{"norm": "layernorm", "norm_eps": 1e-05, "positions": "rope", "bias": "none", "tie_embeddings": false, "init_std_o": 0.0109, "optimizer": "adam_variant", "doc_mask": true}
MLP neurons of a small language model. Each row is named by its layer, matrix (up: input weights) and neuron, and shows model dimensions 144-207. Each number is 128 + 24 x the weight over its row's rms, rounded and kept within 0 to 255.
Before each neuron's rows, "fires on" lists the tokens most often at its 100 highest values on Wikipedia text that the model never trained on.

fires on: " is", " |\n\n", " was", " sub", " ab", " Country"
L3.up822 [123 124 132  99 128 111 156 119 168 145 118 159 136 106 122 152 118 137 109 109 102 138 114 140 160 116 146 115 134 125 141 138 112 130 170 149 116 122  71 148 147 104 167 136 143 154  87 146 136 127 165 145 139 103 125 113 122 155  89 129 135 139 134 140]

fires on: "."
L3.up638 [159 164 121  99 116 140  82  93 114 135 117 107 117 151 143 125 116 131 133 142 159 158 106  50 198 131 184  92 124 112 132  88 121 137 127 151 170 148 113 158 105 125 141 140 132 146 135 146 115 105 102 116 121 138  88 122 138  98 138 136 118 166 187 125]

fires on: ".\n\n", " ch", "\n\n", ",", "|---|---|---|---", " ("
L3.up494 [131 153 107 117 114  50 108 110 109  86 139 138 113  87 113  79 135 151 134 123 129 115  99 114 105 148 156 113 170 130 128 141 115 131 155 124 126 100 113 114 125 131 142 115 134 138 130 122 178 180 169 128 125 166 170 121 115 146  82 129 133 144 136 160]

fires on: " |", "D", "P", "A", "m", "i"
L3.up113 [135 118  97 143 132 111  95 137  75 103 113 164 139 143 110  98 122 118 116 141 122 123 128 115 179 111 126 132 116 121 168 106 115 110 139 113 179 111  82 144 129 138 120 100 150 136 118 124 143 112 139 102 114 157 109 118 113 202 114 143 124 143  95 141]

fires on: " of", "u", "ai", "ong", " |"
L3.up341 [140 129 148 123 104 126 104 165 108 112 141 163 160 118 113 110 111 121 119 119 146 135 138  89 119 155 137 112 133 123 124 127 103 103 112 160 160 105 103 127 129 135 115 183 132 166 133 159 158 123  70 161 145 116 158 155 158 159 130 134 130 114 128 148]

fires on: "ad", "all", "ost", "ap"
L3.up95 [138 125  91 118 113 106 175 117 145 102 107 112 103 104 109 152 118 145 129 172 129 113 138 126 115 108 152 152 105 113 105 186 124  97 141 157 142 127 110 129 129 144 119 133 144 133 166 161 128 162  61  87 113  99 134 101 149 128  84 105 164 161 154 158]

fires on: "in", "ic", ".", ":", " inv"
L3.up276 [111 150 130 131 111 177 118 117 100 117 126 141 137  72 140 153 130  92 112 177 110 140 114 174 145 139 159 135  90 100 154 139  88 101 150 160 115 136 120 163 107 144 119 126 115 108  97 143 108 106 107 140 107 122  91  99 138 173 120 128 146 153 151 122]

fires on: "el", "-", " air", "et", "ar", " open"
L3.up501 [128 174 152  77 114 187 118 119 106 145 118 119  67 130  93 104 141 177 116 153 155 110 102 133 157 133 184 138 136 131 139 137 120 124 123 143 114 147 112 143 103 125 134 152 125 108 174  72 145 145 127 118  99 106 149 157  94 130  81  76 108 134 127 144]

fires on: ".", ")"
L3.up814 [134 166 131 114 105 126 106 117 131 138 152 102 132 104 162 163 130 103 136 114 156 135 130  83 215 112 120  93 128 130 163  94 128  95 143 123 179 115 115  97  97 126 140 128 115 147 128 130 111 110 118 149 132 139 125 131 145  91 141 165  89 115 114 168]

fires on: "ived", "ary", "ing", "ed", " |", "ome"
L3.up464 [126 160 110 129 156 124 107 119 142 127 114 139 103 157 145 122 117 173  91 125 125 143 111 125 123 118 111  75 138  74 167  81 150 134 142 147 141 120 147 182 101 117 104 152 148  99 122 129 101 111 145 132  68 144  89 138 137 152 139 127 119 133 153 110]

fires on: "y", "ing", "om", " Al", "al", "in"
L3.up694 [132 104 152 126  82 142 181 150 102  78 104 121 160 108 119  88 131  88 107 145 149 158 102 125 101  95 135 122 151 123 134 147 118  55 135 143 160 119 120  89 133 138 141 152  97 113 104 128 151 148 161 135 111 103 157 101 122 139 101 127 130 112  98 137]

fires on: "."
L3.up682 [127 125 137  83 104 168 148  89 126  80  79 121 115 116 123 149 116 144 144 127 147 167 143 161 117 168 141 137 142 116 141 168 153  98 144 132 125 138 109 129 112 140 143 129 109 112  90 139 114 119 166 138  68 129 117 132 147 169 111 141 140 131 125 151]

fires on: " can", " |", " but", "ri", " who", "B"
L3.up175 [148 124 154 110 118 132 139 166 138  81 132 145 176  86 134 125 118 144 108 102 154 145 107  68 128 127 145  83 119 132 174 138 145 146 192 133 149 129  73 113 141 146 145  93 105 120 132 147 127 150 129 141 114 131 130 101 118 186  81 107 138 109 116 102]

fires on: ";", " and", "ong", ",", "en", " |"
L3.up353 [131 142 164 116 123 152 111 153  91 124 130 158 136 122 113 136 120 117 149 137 115 125 125  99 122 112 103 130 165 113 147 113 123 116 114 127 129 156 124 113 170 184 150 137 132 135 122 129 142 105 100 142 131 121 149 120 146 125 134 108 167 148 112 105]

fires on: " did", " time", ",", "aw", "ace", " years"
L3.up199 [130 150 116  97 112 106 142 135 105 134 127  65 114 135 115 108 117 111 125 171 153 137 163 123 116 112 135 132 132 146 129 154  71 111 131 152 132 179  82 143 116 111 138  79 167  58 132 157 150 171 123 126 112 137 132 100 149 101 143 126 123 154 143 183]

fires on: "am", "ipp", "ott", "ham", "and"
L3.up719 [157 119 133  95 136 127 160 131 136 116 115 134 123 113 153 122 107 112 142 156 140 136 121 151 116 149 123 126 110  97 125 126 101 124 161 164 153 183 107  95 153 163 159 136 164 138 137 154 138 109 120 142  95  92  79 132  88 118 113 112 128 139 160 133]

fires on: "ure", "k", "al", "ve", "ate", "ay"
L3.up767 [152 150  97 118  96 110 103 127 156 141  99 143 104 156 125 108 110 136 132 124 182 127 101 122 132 176 134 155 146 125  92 128 100  94 123 130 111 133 120 114 110 127 155 139 149 137 114 120 110 191 168 129 104 107 104 149 111 110 101 113 145 164 133 190]

fires on: "er"
L3.up120 [126 165 121 122 125 130 145 117 118 136  92 110 161 131 123 130 121 178 129 140 125 124 126 109 164 143 170 119 146 111 143  99 103 119 137  99 129 103 121 157 140 134 137 142 128 168 109  89 141 138 117 132 111 154 129  94  70 140 115 134 147 176 132 162]

fires on: "ed", " is", "y", "ing", "ey", "ared"
L3.up548 [123 160 108 128 114 154 143 134 111 150  84 166 131 124 133  97  85 147  61 134 131 158 109 109 111 140 149 124 113 119 169 137 124 118 140 109 129 137 137 169 143 163 142 187 101 124 120 133 121 115 149 126 102 111 137 116 139 180 129 187 171 149 140 157]

fires on: "st", "l", "ar", "d"
L3.up489 [100 142 110 122  88 106 102 132 107 107  73 149 116 121 120 185  94 115 173 159 120 132 122 116 100 100 102  95 115 159  93 125 162 108 152 183 140 143 146 162 115 135 146 176 111 138 105 132 160 137 133 134 103 145 107 159 140 116 126 121 170 165 139 118]

fires on: "th", "ird", "ic", "ey", "er", "'"
L3.up758 [134 158 108 111 115 141 129 127 119 136  52 105 116 128 128 116 145 193 116 116 122 149 111  94 119 121 161 101 104 108 160 169 111  79 144 121 120 106 135 109 137 118 149 151 110 164 135 136  79  96 146 146 139 121 136 100 101 114 140 138 142 124 131 113]

fires on: ".", " and", ":", ");", ")"
L3.up690 [128 105 144 106 125 127  71 123 156 152  93 120 113 127  81 164 106 122  94 149 173 122 104 116 155  85 115 122 161 116 139 116 150 153 118 121 197 133  91 111 157 141 152 154 164 152  96 114 123 100  90 102 168 100  84 136 133 130 141 125 151 117 174 122]

fires on: "le", "w", ";", "f", "te", "t"
L3.up504 [123 155  98  83 112 114  85 125  76 136 116  84 148 147  89 101 116 139 127 131 108 128 114 134 163 103 137 117 135 109 121 107 123 104 157 147 145 109 127 100 125 153 125 156 124 138  84 161 138  93 128 138 136 137 129 163 115 107 123 108  83 152 147 181]

fires on: "i", ".", "at", "t", "ott"
L3.up577 [139 157 129 109 110 178 116  94  98  80 119 141 134  97  91 109 105 116  99  97  98 151 134 121  75 139 130 148 127 120 171 140  92  99 154 141 170 109  75 143  96 131 153 158 144 131 117  93 165 138 106 115 120 135 144  87 121 132 103 119 184 125 128 149]

fires on: " (", " at", ",", " b", " /"
L3.up400 [186 138 142 123 119  97 141 124  71  90  90 156 101 127 158  91 128 128 112 122 161 137 125 116 102 131 148 129 171 151 135 124  72 124 183 150 113 137  98 117 152 154 155 143 161 113 118  99 163 131 118 120 120 168 102 127 121 122 129 162 155 156 162 143]

fires on: " and", ",", "al", "ic", "om", "ual"
L3.up793 [113 131 154  97 129 197 134 141 154  91 147 104 106 146 100 120 101 118 109 150 147 157 127 133 132 121  99 116 118 101 126 115 111 148 135 115 127  92 129 149 149 144 111 110 136 127 168 109 125 117 109 139 130 150  82 115 166 147  97 128 127 142 110 128]

fires on: " as", "if", "ap"
L3.up64 [127 129 130 131 120 120 167  95 134  95 128 147 117 132 124 112 146 145 143 165 138 152 106  94 120 155 177 117 130 108  96 128 133 155 134 155 132 146 139 134 153 128 161 151 161 146 155 194 138 121 122  96 142 114 117 177 163 130 115 107 140 121 118 179]

fires on: "ed", "A", "ared", "s", "ful", "."
L3.up794 [134 146 108 102 108 112  96  87 126 126 108 130 155 126 124 110 144  97 174 152 194 102  79  92  92 113 150  87 123  84 150 154 122 175 128 119 151 126 117 131  97 120 151 135 136 168 131 144 119 117 161 101 103 124  94 121 137 157 113  82 123 180 162  93]

fires on: " and", ",", "ial", "/"
L3.up661 [109 142 145  93 125 159 131 144 104 130 127 152  84 133 131 109 115 151 135  95 130 141 114 142 125  94 128 123 175 109 153  92 149 145 161 143 115  98 114 181 130 173 110 112 134 141 132 123 146 144 135 120 126 119 119  85 105  64 145 116 129 160 135 122]

fires on: "'s", " I", "a", " was", " is"
L3.up74 [103 140 119  86  91 122  84 127 138 110 104 150 149  96 121 154 119  95 158 138 122  96  76  98 174 108 157 125 153 126 116 143 122 144 140 146 140 159 162 119 141 146 133  94 162 130 142 105 149 108 133 122  80 112 146 105 121 131 119 111 119 146 151 121]

fires on: "us", "."
L3.up695 [139 112 129 105  99 168 130 104  94 136 130 141 142  80 115 120  96 113 133 151 133 155 127 121 136 165 125 118 129 147 163 141 121  94 104 160 133 130  95 136 124  93 135 115 125 148  95 146 122 121 136 139 135 134 102 105 130 167 122 141 161 119 123 143]

fires on: "al", " de", " al", ".", "us", " as"
L3.up888 [130 141 149 105 110 120 119 149 107  96 133 119 175 110 128 117  90 141 127 122 114 142 106 177  87 148 123 131 166 147 100 166 146 102 124 152 121 152 109 154  99 156 111 162 131 151 119 128 171  99 170 128 101 154 124 111 154 119 110 151 177 119 107 116]

fires on: " is", " was", "p", " dist", "orn", "ac"
L3.up805 [163 144 114 125 146 107 154 122 128 107 113 130 154 112  85 112 151 138 167 137 148 136  99 161 124 125 135 105 153 136 157 134  85 114 147 130 124 143  84  99 130 124 146 104 159 146  98 161 117 132 121 126 132 123 125 109  97 150  88 194 154 151 118 162]

fires on: "it", " –", "\n", " /", " —", ";"
L3.up48 [ 71 160  87 118 111  96  92 139  97  96 136 172 109  89 105 111 139 158 165 152 136 127 130  87 192 136 145 152 127 149 154  74 148 163 134 109 155 148 150 150 101 149 126 155 106 148  98 139 136 124 152 110 121 189 163 149 122 136 125 111 141 110 151 140]

fires on: " ro", "s", "ad", "g"
L3.up446 [168 145 113 115 133 140 122 136  94 100 132 115 109  86 112 113 129 132 173 153 105  96 155 152 142 140 141 101 162 106 138 176 102 104 126 172 127 112 101 111 138 119 146 138 175 136 105 135 120 145 141 122 162 150 137 145 125 145 117 135 153 146 128 137]

fires on: "z", " E", " and", " I", " been", "he"
L3.up63 [ 80 136 120 110 168 149 117 154 110 105 131 126 140 138 153 192 101 125 130 141 139 110 101 113 165 110 105 113 146 113 137 132 122 143 171 103 162 152 128 103 121 160 142 102 124 142 157 108 103 114 123 115 135 110 136 147  88 101 155 139 149 136 145 156]

fires on: "f", "it", "t", "ip", "B"
L3.up402 [151 124 117 110 127 159 108 103  74 107  58 107 100 142 113  81 114 135 139 136  98 128  93 124  97  93 138 108 134  96 145 113  99 113 114 159 141  94 113 136 129 152 143 134 105 160 124 144 123 119 171 142 153 115 142 116  99 122 145 155  71 159 109 166]

fires on: "ing", "k", "al", "ic", "ome", "le"
L3.up505 [178 169 122 158 156  87 145  84 145 143 112 110 125 142  85 139 106  94 196 120 131 101 125 140 141 132 130  98 162  74  95 167 110 128 102 134 131 145 116 116 182 138 146 122 141 143 119 131 130 147 162 126 137 124 107 133 129  88  79 157 143 135 143 185]